Weights of a small GPT-style language model, trained from scratch on English Wikipedia.
Size: 4 heads of 32 (1 for keys and values), MLP 448 SwiGLU.
Architecture: RMSNorm before each block, no biases in attention or MLP.
Training: a variant of Adam for these matrices, 178M tokens.
MLP neurons of a small language model. Each row is named by its layer, matrix (gate and up: input weights) and neuron, and shows model dimensions 48-143. Each number is 128 + 24 x the weight over its row's rms, rounded and kept within 0 to 255. Numbers have three digits each. A neuron's up and down rows have the sign that makes its largest values positive.
After each neuron's rows, "fires after" lists the tokens most often just before its 100 highest values on Wikipedia text that the model never trained on. A number after a token or word is its count.

L8.gate328:164146114124157158128138180091148129135128146130132150103073123144148110067125132129129138084132115109129142108102153125167135118158125095141117107116194096128143135140140086138124111148116126134186160099160154118117160133119112132148141087129115129175114101174165152094126120101128123100
L8.up328:097122152140120139153132137146114133147144106131186119151125156110137122098134121090093166115141132145138104107096160113079121113128105110107100140100111131133154110142143118146131114172158113158136190125145152123127130165150174154132138129153113094140111138140114130110169126142080112148
fires after: " is" 35, "\n\n" 21, " comp" 9, " |\n\n" 8, " V" 7, "p" 5

L10.gate114:073136179086124127128133084129111152078083097137135155116162136117135101132159095134128105104091150134101180154133071106119159160136113117162136136124109075144144125165104155183128119094146131144154138087141123119148150125144170093133116163118124111152128107083109134144135131143140063116
L10.up114:143110120104097153200108114093127113109126144115104126181084148139117139156131109142129171136160173144133144134136154135164132105139133078131119126104154142143121119125133133142146107143083154136078083109165104144074149183130101118146104161088146153202147124119115113116105126126139154117
fires after: " |" 35, "o" 13, "a" 9, "ro" 9, " " 9

L8.gate13:120125145093140152134111098116115151122072125099120156109133129105185161129073145123115144087134124108146142114139134135138073168115116157107131116133164097148102108175159098146144138163121143111104151135115104143151103115129108057135127155146148159117117139135123154130113118132152148089
L8.up13:096107137113096107147134145174113145160110097137101169115126106097120162139128140116121107081127122128110157133112118122138112107140144087123184116099130178187142105160102128148120130120130120126100158167103128148105138086093152063120135094170096081142141159109112099105129073145114108109
fires after: " b" 30, " t" 13, " B" 9, " l" 8, " k" 6, " w" 5

L6.gate19:047142140138146153165110133105120150104145118164156197128145098131126101165106120120136141150094139095131120154112114103153111132165136106131116164158142151160141102144157143148162148140151109086102132127109135165149114112117138127125089144104158092127121098143143162125148090125176128090
L6.up19:146132126119137159138147140101143108107133121148186144121107146136183152191132171118104117145113140152146085153171102116137151129104097148117094184153161131103132117065127128128131147092115158093147148146098137133122111117128082114137143133151137127128109084099166147137111100077104132131
fires after: " R" 23, " h" 12, " H" 10, " j" 10, "o" 7

L4.gate391:129109126151125121137132099174101138154133093145136145078135138130136151171149098113135169177146136115098089168099136056124144113088148149133149161129081150117122114125100137111142155131109128169142088137104123114128144142171124123164108149130138146096156099098173154169125152125109113147
L4.up391:102141111137160097154141147127118158135136121117114123136053169145114112119133166105131116112100144115120119169157120121134116099109199152129101162152128130141121153126123152128099144137063112124116139167101124152170176109105140096096140106100068115118154130125142114159108103122121096111
fires after: " H" 26, " Sh" 18, "h" 10, " St" 9, "r" 5

L7.gate275:146181152103133149148111100121115107146132151076144101065119068096155122085118118143153099144155096109114144122113120094100119153092169139131126171113132132161133126170167172124143147116127110109132142129120134104161110134140129131155127140143124132119115115130141157139127119127136163116
L7.up275:127052140146131107137110084126104104172123148107101133102078147126119166130164108140145116143095103083112145100137126082115152138131120108152131126089122105110132155121110123104139095074088126145129098134135094103149125096140064112147133150114180173121119135107131158098150121080116148137
fires after: " was" 20, " is" 18, "iss" 9, "az" 8, "ill" 7

L6.gate93:082154124140127134097115116129152159119137145183108127099148084108135095084102119126139189150082134086130125093148129137128130149125136145141101146129105144134105114153132103165147122094153113117093101100086122121096113092074110063100159135114117130124140134131120149119166134143117119090
L6.up93:146125070152137141103117081142155117120126126126138128110130137170141136122129158085112156136120139113162110153119117130135129097080108149099114166154093124145135118166093140116124127163091120159138130164068162095168113113095134108090163144092068135116132118093122120158175093150160092159
fires after: " H" 21, "om" 20, " B" 11, " h" 10, "im" 6, " A" 6

L4.gate57:132145126183135123168118097128107169149142060106125155129088122078081122160121109144167140145112141146131108184104089116161123148119144163167113148146107095123178124104126162153189114129137110133094109152105136143133133106142117155175134119172144161146136095123158136160108169144139137135
L4.up57:123162124134139086186147181118127122101160091078143095136115154086092118107172129124111126108155140139120155141150136177125135162098120113093124134094149170130123107159134116166145116118091139142115138136133125142074101124113140124128104158095118113192141125127145124108158141115136174148
fires after: " G" 19, " g" 15, " w" 8, " St" 7, " H" 5, " W" 5

L4.gate383:084155151136131116143161163130099103093098155098121093122118152131137060152144133156118161116186129138107102133116126139093152123115162080149108130099098141118161133153149151112147117153149120108138143122189136087130150105130128130164129120121150124144081155172132109129106124134172157127
L4.up383:125154167124129175137109149142150109106122162133100116073058151129122107140122114178114121128113073147134089116093149125190106125132121124173130150069165121119140081113163109096126127139099116105130109134114088116120107126165125163119163132086142153133134121107152110110142143094144133110
fires after: " des" 25, " is" 25, " was" 8, " for" 6, " re" 5

L6.gate386:149128136131141157076180130137122184086136158121114139137138136065095137097108098118137127133198134132115147138137101127149117140165140110154122086119095088133176143180151128176115152154112124138127169121127111149154119128149095132174128107131112116130150103109112099127077100150125124157
L6.up386:151092105082120151105132113119122087162164154139158142108108120134125145133141157140091100135125085146157143162135097094119117121127157111139156102110126103167123156075117112152095118133104123164096143119150107114136092181203122150107140153153134144115113147171132127112111151144117072124
fires after: " v" 16, "en" 13, "ac" 12, "per" 12, " st" 10, "pl" 7

L8.gate37:104133105141155107162139128171150145166155136155164143127131109095091108126106104103108126162132122070085116139129100179165130121128137138147146159108138090126159138103124111100135149133113100186178123150122141080135120147152175087163147112164155124135152128168116159155147101129134098111
L8.up37:128094141134141131153092107167104138156159116158151155091136182172131149097116132126112158102135108123123140155116162138108097110152099182146101110105107106147098179137129114085088164153108153135105126091136132133138126115145138157118148164115088140106152130145149087158133106150123129135
fires after: "or" 13, " Al" 13, "h" 8, "au" 8, " Z" 7, " H" 6

L9.gate259:143117106121145153128118131111140136132103136136152165090166129144126144125124110091154153096150123098162166135115128121115110181150139136148155161117181117144136120131126108136132118152147102162088126119118089155144163074135137103113148146130086086075134168145149165142116145158134099100
L9.up259:094085150083123162165145141154094146129148106109138135136105164133134136161120103113118112147081136117088138149070116108076127131144122143110099120102143095114089140163147146125104128156134129116117134099197134064111135140123124089123129090154096083127174103125149122138098148151153126102
fires after: " S" 18, " J" 16, " b" 14, " B" 11, " H" 9, "w" 5

L4.gate403:170123118135144104099163125130090129184119096098139092104136097112146098148161153114128135125136134127123134089160111145105134154133132144136112144116122148174111154104157099127130140139097105100087168104178092122184070140125101074169148105138127121173130126108103124108114134146136144119
L4.up403:135065121111111113164122147102083141116121127125115142117117123095146117121129168127123130146141090130159164124141109114132127099132133200110118169071182118186168121107121106128127111129144121112147145080118100095097116127109164113101161131123091129151127108174097129126119153148126146135
fires after: "ro" 13, " p" 9, " t" 8, "b" 8, " g" 8, " in" 8

L7.gate195:117126164172195122127166117109120117149098142139125131124140120086122097140126116128124148103101157131152109130074103164137133133157149151156128093110098141123168120175157163170133151125119127057177142106128119136098169126130150095161159133131139133132145085136107141121116137146131109146
L7.up195:089162140111111137116128099103135146074120139102110150150107143120128122150125117145149120139103142127065148147086113141106138115163156133113172120121065135127096144179112119097131112145108142089116152074111115136096153131132121122110121120142175139112128118136118128112131177115121135131
fires after: "ow" 19, "a" 14, " h" 11, "A" 9, "ir" 8, "o" 6

L4.gate226:082149114131133135104118119131138121121113135121148091137155116131168110117152185077131163179127145143140089134128153101119114148103114146157112149111115128149126084115093139112128154069114099081119112152189114152096143140104099132130108127101144163136138099125175099109113140127164152135
L4.up226:132145100122089122122136183082115133161152140136149083145132117149129152131155154144106134100169111112103129139196108117116149141118146084129174147112155141096138121143107089140083107115177110055156100188135138155105155105119139129139106103102116121122167134185122106130187155142107116121
fires after: " pl" 12, " Pl" 11, " m" 11, " T" 8, " me" 7, " d" 7

L9.gate131:133124093141108110134110083124096137092128141107095153107121134106150093097135149127194126134169136144133127122147151123140137153113150096140129158102139097137115123121127103155149132116144122147121099165132115094131134099106125123150143135186163165124147134124181113131149154109154140097
L9.up131:102142126141111103084166122124071091140143178078147159131114102098145097116135113074129116111151146113100146138130091155108125069128135127094183142127140081117147096134140133148165135120117127122168132121138126112136160122134096110100098126121127101146123170160109161144094126107144104112
fires after: " app" 18, "s" 10, "i" 10, "ag" 9, "p" 6, "ep" 5

L6.gate67:133123149111130120148167083141148148139136153123113075107140120181119138125122111130149176137122136104138108104123137113105082138101117104140125156106145113137093166122133149137114080127123091145108136164101103117070125165124133140147144146142131154152115099186150118129143158123124130164
L6.up67:095119097124133100133133152127186150105112173098155100102138116103123114122162164111138145095132149115129120145149144111129125156139102148149106106150098136175117116141119123119137106124140136145125117115121128094093124092095140091135081148111145118116176167104187130141068148155124132135
fires after: "a" 30, "un" 11, "ou" 8, "r" 5, "'" 5

L6.gate349:147111135105152105087142145158114134116160167121159152121150109095162139110112132124146119153136137129133130123107101124112121141111097153147166117135152141142092080127140121106124103108161092134197139104162121136163151100090113102132104125168114100172104156165120104143171120128134129150
L6.up349:193107150153120113152127089080097143142098168169132108113125133098149168110106131124128155108137120170162126113134132118144133164108113128126130127114164145139097124146144138139137143112141133178142158105131085081170121078119138087095140141136124131134147108147108061147150129162171144116
fires after: "ag" 20, "on" 15, " tr" 11, " o" 10, " W" 8, "t" 5

L9.gate53:112118098080115114097081084103134121109124180139120147144145101102123115165123110128154132108173120141118161150137130137121103142191122116145103103074158102111118106147152101129098125144101106157119147120082112121165128113118174125119098104125114152147138128177093138116110114171170116106
L9.up53:093103126128153112134096089092146143117147166108151189143100154128105117109108106086115115108156143135155111108145155141132140168115154086125134111151115122136117130136125157096128138182146093130098115082158066164129130134121114100142123124140126128155157114121138083102139142093127103137
fires after: " " 20, "s" 12, "ts" 6, "oc" 5, "–" 5, "ing" 5

L6.gate130:132154134140145109104157112098099127112093090085080145133117112122138140127083106137138138149106134123102143149131110118129165125161142102126142134096078096122128158120134086118148128105136115182110120129129112118114112107115111160146193123161112152161085126139115162125079146158109137153
L6.up130:128077142162119118132125097157112148136126137121138143139078148107150099120121155125111136151114100145125178165140119135135105128124114119131137128105106098127138137123078113149145110068059119141132113174088108162084082158141121139177128139116172119099109102134106107125110089106088114142
fires after: "ac" 14, "ap" 12, " med" 11, "le" 9, "en" 9, " bu" 9

L11.gate137:148119142116130101134119131132128107123089125099143134113146129116149110063110111106145138107169134117107169132129137127153122132128110123147147088116171105131133119142117143155114157112152076160146118147115126121166087124127122109147130164107076085143122075145103127086176123151171112137
L11.up137:151093159136077119121106126150126183150123132149145141093126105082151138084135118099114155101137155095074123098148115112076124126137099141134138101066147115139119139139134137163124098122124114096143174092126172103105161147114169169161156148112102147109105122108134129089156121070137117118
fires after: ".\n\n" 60, "\n\n" 24, " |\n\n" 12

L8.gate391:117108122101115125127087108099109131119136117119131125156117143137131092162090130093109090129152127138095162124166101157127127121141114130152144143076146136143118121114134116151124132106115131174128160056117112102115148108151126141146114139170099103107152110166104110105128080107126148143
L8.up391:133137158099106095142120151153138142133129147150096107121172137120130131150155131195089093115142085145160088148127102088122120123142109141134120137124107105110126141144194139086086145124124156159143138137177127121169105120156156149135132143148098085099134120163103099152146129151160143133
fires after: "p" 12, " c" 12, " ch" 11, "e" 8, " Sp" 7, " f" 6

L8.gate20:149111124127185145112130139125148141126139143107099114154093128125149149131125138094162156128111122127138137150103103152129121154112117108146096102127154112165098164114179137113084145163087075146110139149126172095094145048104148150153130151109105107177165133128118094097126129145151125108
L8.up20:146135158161131132125144089110130144128160109141151147119069058133085160120117143132118097109118135135130131127096160156133097103138137079114110127172180142136108122146101120147136072166133136106167124143143133141129135138139146164145163133115133137104118149123118143116133067089095150127
fires after: "an" 14, " University" 12, "il" 6, "ex" 6, " Amer" 6, " Fran" 6

L10.gate142:103145095114126104081113145137141107101178159136155145080138128095147122117132106131129149170169149094099130133183129141122155120121141118138119139082141125127152109148149108131120131113124125134146144143125107080173121094163133125123086102145125109132187116150095135118150101105121113118
L10.up142:121101132114141124109131097178096150133129102088128166146121084106123168128104125138110155126164120132109114130140142139121167126099154146156102182121149106129138105126091152093132102146139129075145120154089142160145133132133141123112128106112149117108121157139148159167144133091129121104
fires after: " " 19, "|" 18, " serv" 12, " s" 12, " w" 7, "–" 6

L7.gate164:124105144096174131132096166103109102108114094114094148151094124129126129174137150130110143115148124115094157176147148140107138075103132153147143153132165122178109123130112121174129109101076102152113155129157123087130124049158144138126115120090146100149093121137130139066132126101148152140
L7.up164:138124117102149124133076113125156153131164114101150126172162131168128110128122134153148136124120119130148143136150104115119106146126132145146154135160121170177087098115150109091100101124047119093093115099147151084071093119149138183154155145084068077115139163110107110128091115114130130145
fires after: "h" 13, "ar" 12, " ch" 12, "ic" 11, "p" 10, " med" 10

L8.gate357:149121123100107117091122132098122095154166189113100153128116102111121096115083189122147119130136104094093140126133112143113150106102113124133136157086120109155136131143152107168139110127111103155139131154112112138120127126104134130131189151099155124129137140128172082108117150150147117128
L8.up357:123143114132133121120119165143141126144130131165138169132117106130127135099154122141077149153103153096139133147118135169150110115089124122138124137153104153125110151140090163104125175151092135110150125146105153150159132127136144137114124149137108098092139103143166123121189118125168105158
fires after: "k" 18, "od" 17, "m" 8, "av" 6, " Ph" 6, "ount" 4

L6.gate356:155112123082135164074118141131098148129091144071100123113094134141156115152145145100107115135145183149146113130145145123126127125148136155110116154080121175154102137127167106143148145179147123171090165145148121157124133132080136148128164145129135114123131132129127180091088108156128093077
L6.up356:150107131119105143132087110122119174101117129173096111135163098109107151111159164080110103122120116142170128115144079135173162172111103151135138170104132151134104139141114131161101110154111149127154130141140131127144138145093149126129152124146085098118141105159138128143152139118156099079
fires after: "et" 39, "p" 15, " pe" 10, " p" 7, " t" 5, "t" 5